MLP neurons of a small language model. Each row is named by its layer, matrix (down: output weights) and neuron, and shows model dimensions 0-127. Each number is 128 + 32 x the weight over its row's rms, rounded and kept within 0 to 255. Numbers have three digits each.
A block is one neuron, or neurons of one layer that tend to fire together. After each block is what it responds to, as a language model described it from the Wikipedia text at the highest values.

L2.down65:111137150115148163091162087140147145103160134142126100127127130152169175155130172112255148085165154150150148133126150100154174108167140162136130143138108114145153166147165158137135166121090173115149088192138119185162141125125113167085163092085059102123101098145125134067128186094125159102068170124106128159161160090126158099134184111113085156125115071116088116106112148106077050092128
L2.down102:189132167118158122173088156101141097124094193078112096138119155130143121122134131144169086077117105111138083102123115143126149119120117160166142133098114137102123125164144133145175125032178178119115159145172044120142097170097162093086210122101174125144182070144124134147174135112146078099158135119136130163108153129068227181184146136187117127111208123073140156166106120170158135133105
L2.down434:130101115237205114115108149160106082119142097225124112141109070126095152155180126128171148138167077144164162090149111114131125164134139129114105154181149041132094087078127122165174205101148123127143123101147103115112157118180187097098146119131144089116148138116152154103118131143122132159120137153097107101168186085118099152113069186099085136084086160139195132168104101150090169116152
L2.down615:153152103145157155105147130076157109147147139099122091074127169144175138100138111151147213137077153103121161073142146130157068061124069093111124109066171092162158110160134110035118173132203072128089105143113119179095105148092129127088078110223124124151192127159161112103127129115136103087081092139163107146127076087160114112165121138141129105147127160120089142157190088137093105170075
L2.down783:161168081159144173121163119140105174154168122213105102102107116157127151173106164067191103112130131110127173139111131197141083084115163125179166065136125074111091116099111107148148148125152080136132156163132140122133131130122131158110090095168092123144157089141171101113133119132165065119156134036187112142126103194145154159132108124162123181108116156130110164108152107123167095186128
L2.down898:094133120150114138192128179097105113112113152152102152149154132122147051128146140181089143160153116073089110155137159133121077124101110100172123099141116147169184117100147070091052085145111089100065089174173130124089144138139131131165149146066101158093150118121109081120181121139144096109121155118151087139115100172172170134089094139130149081136081182158063116163116129189104095073138
L2.down899:127094197154091090113115154073108124115114147137167103125127110112120089116094168126128135148180146114138160188143133096058143138151127150048068080160142144168094146156188113097143136110116087086154141168138095109142139134110152112127140147109114140091132108175117077104145143086108089126155147105160097100106192054182189156074160154132088134095156142189095111139134118110155144108159
L2.down913:082098114121183142121062067149076145118104123152114105183131082154150132113164085135149127093155152163139109117105129147127157153170114089125133086164149101106150156145166134053129116091114128079088172060149142137123112111172087130178160061155121135137114129155128151121057184085126122131132156117116125113155128103124120099080140120149101158164107095134142141154054150179186080049119
Apostrophe marks after goal minutes in football scorer lists (37', 65'), in contractions and names (I'm, I'll, O'Hare), and opening quotes before titles.

L4.down290:114150124170137105147107148129130069139168098158143170083112154110176076020099113145095170092080166131169120105103108121135131033205205177159115150144077103147098150192106160118147161114095104134093101166096130108179135092081141152127071178128115140093147154140122139105096159104191171097090097077079080190161086095114136105133098119168113153101130111133100080147119125144109107114139
L4.down378:114154101206106132128089138105145103185102168148127164161138156100125189185144146100121117116098146081115081098132136156103126090195110113099112114143107135140103191160148111112131089097135172089113175124064099112143150133166105111186184155090090104116158086060127099114101089109140114132147107143107058187182128107109162120130088144150106144088090148126116127148090121070156169101082
L4.down383:075148145157158112123162139156144145140092157162086085103147136056211123209171122080196131154136127119124148129154175132110074079100145124145195101142125125137153206103140137111123166079102105169135168127078182130150177167151176149043136087107169099130115144115173142149158130132161172126120161131126129126144106144087159154040122152145100112148145136110122090155120159166087147108136
L4.down448:149128120088108161171174114060186116139131141121143156113168086153076185098097154135255133113175089153134142168114080111140153179115112125074104116097151146074056113177182080121164197114145151108136064151130103146150135146130172149130165104119121187133154137149104144090141078071133170108153104152185163145123105142147135154098097149124147181085160133141127063126130149134137153130126
The final piece of a split auxiliary (hav-e, h-as) or standalone had before a participle, plus mid-word pieces of oddly split words (re-c-orded, Th-ir-d).

L5.down131:060141110129164096117140079137115131130183147121166112129099136153186108109155111127255144075141201163123106098138192154123106162115149191150131149071139139164115142164172098104099143074122148125111097103096092138160143115070065131097105160122109080140144138107153102078107180133184139107124067199140127128121134117136118134128179189135131110139101086145141155093150114132138124112101
L5.down945:105114140161138170132144136089064131161088139136127065130129155131165084051196087134137153079155103145158096155102136114122150133172117126159174135142047125112148122160125168094123115143083108072115151140155105115115162122133105155057100157132135133111144122087127093140152187121135114173164121143054197114152232125115124136172148114125077116121137150086100107148131146157139141134107
Opening quotation marks and joining hyphens just before a new word begins, as in said, "Obviously, quarter-finals, Un-American; also the "ver" in over.

L4.down122:129083099136144156120130126088076126125046171144124106130108115121158182123192114180203112147160155092143116172143113166127098156124115112172101104108158124182124103122089113092171129129182154111134120083113156120123172088126035182071134106089123135163145171100108104076141113108099147094200113159114145189110175161151096138133183060131075170148136149214139141099144176117092101107161
L4.down316:162095159150140117131118129122166102093138165072132101140117171123127144159169155139219064107162132130158115129120190110142069134159051134173186126126141168099139146174103121153164149153116103128196118074118144162145153211122116116170072124130142170182170067090137107118107116109111110079177090135101126164128163129034157060179170075104105163050151114129149130151102144166150155190144
L4.down426:152119137108114138110171123108073058107137144130126109079097136139061107082161090120152155052104149138105117121170188137144113094218148133149120149112128139106109123190145166110136207176133118096076107139222140121086119073139115144127084117158125138143122151137147057114098134131155077132150142139168136129156156177118144119151172100146114173139120127132158169106170144074116141111147
L4.down606:105107142155130210144149148111155102059164116185112133173148154117130113138131137161061082109094169143091139078207117126153172133139092143103167144109159113185142087184145114156156097132130131169165071080180104153141152105096070138111118133120102216163153143115077117125155139087077128135139161157098128162159176123140174097093172088159120095130097146180134145145153092136107169115148
Opening quotation marks or apostrophes just before quoted text, such as "Look or 'Alawi, plus early fragments of split words (E-n-glish, Com-m-issioned, en-roll).

L4.down173:111076166175145159139132121143107116072074078091176116143129136175157090182154117083153093137160141163140093133218165184151145119107086121144172120187116132119147101137080122131164178116127172125080070070142129080125139096162111144172136152129155116131105131115119098161147174124162186146183111133173104171206142128107138158145091165113153109095100145128137170157148138098062180116087
L4.down244:053100113097118126129152194156191128091092118185147145134152155138152179139138130105199115135123141160140128180073106080125078082168085123102089118115099150110140154119076087113145167117101174097100103097215120078152116109158131138123156133105133088146119141120131180109135156077179123163123120063113075140139158155145109125114162182093079122190061107164110149110067119163145121134090
L4.down391:080158129139174139137134096093160100140126116194145153128138149164159130119137103135248186110142117119149148079142093113110140132124173136149151128148132110129157160138156151143138124153076144118112082117199141185139159156146087143078097080124086127136131133098124093105165196083203094118106075145135098159085182091102131087158137119071209153121095075125122125072108146103151132069125
L4.down771:083127144135196133147139087140126130091136163198159121074123119089180177128179082066148131130145110141135148088135109140140128118137144118170103158142155154134128140119202163121114083091113091136102137098125158131159153119118129180174052148157075066171167105076124177126135128055098075104158138173129121160134214147156136078104111131100140168088140155093140217060110136096110089087149
Word pieces and joiners inside a word or compound that still needs completing: fragments like ro (Pro, Afro, across), hyphens/slashes (Anglo-Italian, Deaf/Hard), Mc, O', opening quotes, Preceded by.

L2.down113:146101139075139042101161092075096178095144119076078133100106117197216160148162081187175134169125076132128128127129113180138150150172098156120151114087116136157162132072133073076149156170143119145156129190131131124134110138118169128089139151077159114122075102117117161162145144098105139105109104110122104080087097187161176171158175144146135145150166106131186149068088087111116134142132
L2.down160:184078138209131097133147139204098133161069163129072154103125079105095152141086154082139114192056144154074078119115143141171173089137105130146096095121111141133165059147135168149163113147193123066103153110112078169121142143152158142122101131166184143133143134156168093103188137103129173137158157157119173123171134149094085121150140122182147128106110093184111059112156097161136131101164
L2.down309:134086130161103102120117096076122146102139115120109127116122175127146132133174137130136112161153093115167148074098104114116124131195136110151185103122128137094173112202167195150144105165126181119064141114113114133151165153137107120170098159122131161092142239116124146106129119177144140132138126171078089169122140101117102144151107131155146100083127131152171128176218191144063103133091
L2.down321:157137156163118126130097200148115141148074118207081122135116094096173110147123105102108165202161097129166182145156147127092173166137164109117099125099134060113126138170163104126160123174119209065116101146111185083171168123189126092149166127120064102142085147107142153169161128096128203124159187115113143142149188146193090127098091131110149123171154111140130145103137191107141119183161
L2.down385:143151176125121091152150132135119111174158150118085169094169139125049157107087130096184163143173122194115114149090089195093132125091097128120187106094184158113089104160177106058127153094136151121126080113121107090118104134101125120154124138152099111162157066104083110127129097143125128122085143110123080121112135102119138091106075153114118185168111050142119166102102141208066145077155
L2.down531:133161096176089061144100184139136090150172142099125126146104111120171107152155169112128109144092129108120083135164109103099152128099159145108141136152107126074105152187178146126118086135176195192082098142170170120103055070111111113079076070096073189096143100148067178144097121181120139167103132187127158111154131150094165139096135122179158126101088095143128089153157150120124099128125
L2.down650:103115183128112120159123124165022186159128121144134130186174106061105105132183128150169123124202113130170113167111138154165131164066117153125161128094179162187134143159123168147162153140112126089117134092091167101160103074135146077133073106181124165173118142151101203155175133144113152112138129147119135111126151101105064145117170120154130194079130113135138141089133106068075085106208
L2.down763:144129116114143138177138133127077141066130194175108096158125109149128119131165129130077135115094094162176096108143103123078069185094095182109156172112138195123165177179106130111164169106110107111135125188142106105148131150132133134212114075111156159110110128164117141083069138106195139194188116117118095106173111082066164137107130152109061123140129130108114115125154126107157157200150
Second word-piece after a split initial, mostly "us" after M/m (Museum, Music, Muslim), also "as"/"ave" after h (has, have).

L2.down124:152140117197141148159136065068169109126117148151094128109116120139130124176094102133058150145133148123158093118172109131080133170212154070118146152085093146186158126137139139113137059156087089108071184128149164064124118105126116140158124158087132158128088099163080137154099126064158132119131072192147134095157107142124103124157151135127150081080061106140121165118114132136121169125128
L2.down329:111143147153138143128200148134088106155094178089139189111137102117170150087111148147207113117120105181095121134094105139105171176145177109115157177092139112140143128115094083123141104140181098145138124083131124125124118168140095159082121134137210108142131147171105128109057176128146166079130204148153058153114122101087131119112144123176122112109115119154126118116141101135074151132142
L2.down477:150172157086143136100135187104161166084137134135115118111114204170102159113114147150137119091159144141172157053150154122132200075149168022080136171176115137113146195158148118102112094170128102127128149141141087192120141135150084104082119150155159155146062108140148131122129169120183138154118157163168149151080131134191193145122156132141141141143128148158132151131129127186142109097176
L2.down524:084138167172176130151152198143148140095112091106158185165102126132171102061077116124177117118121143114108117141063160098074130152107174087098153187118174150166129151172091123102094104087165136118122137071138110157123160136133101119145100095158114123172099117134125171132131196138130122191132121174194082072097202135103082151099119107147110179104202109162079160154158107109126111133045
L2.down656:119142132136168112137168118104136123105138078091124106128181110076161166121092102134112189118128112079149138142121144140120135131090092115133191096077131133129203155189132030136143105120072134048070122177165140177097108114104088140035172127120148106132136174167093143073122123099108171086138108113085062095128095116115108078114135131121138096133131120181081154096122126140183133120065
L2.down670:135117183098125139111157110218089104116113165147117101131142093135113151128138133113255126136196125153128126094121108071124088141075126169144178077116132161107115060122148150104078085064141090137119132085107101063117116165134084167139153115121098141113122109106144108130077166110083122104109130117156059067223109124090117130086131143142126091116179172131125156137129090181178116107112
L2.down904:141140117117218145129107114065155126121101137121159186125143109100112104152107130140136112101041130170065138190100141116112185150114120078118210182144123126095073153161184068129140151192090124167104129090076153203125144076153129112100158111078076230041128129133122119124163160112128156106198127151130144140132102123193127147063120129133104179118138138135082134137131127125068154119115
L2.down921:065105173119113148095131073095083151071126138139178150159125190097122083082112117124153083128144137138101106094133183169116099062140164100114143153149129130128111139118158139145145116073103073110151109106175164134126145121107057090130106143156139083150097102115164111068154185165141105117147096130179157119080132187128101135182127077115151102082133131154095196116154128086107167166198
Hyphens and dashes joining word parts in compounds and ranges (one-year, first-person, 367–369), plus backslashes in LaTeX and split IPA characters.

L5.down140:148110074104127156171156139193154070128123156048135166167194133126083124192207155147136138132183107138161163115103132101140117121153120144153110143166179132128174181139180110119198090167200204162125130133154162115177052144122134136107143155170097119091130125139157126145133130110144101124159179097068181111152160092151107136090172137133167128142121167156088100142082102121185118138089
L5.down781:143106106124078099109153170131101111170084170107121137158142082147150149096142102140171123132116167132045099138142118127095080122164160097112151164144039131171120145124091160094135146120128118122120100156171141134166158140116195135192127160177093093157099057139097119155055131111116083141167157166093084127143140122126150109149114084168129127145139151229117145142131148073109151163078
Short word-piece tokens inside a split word, especially us in music, museum, Russia, husband, plus s in across and h in physical.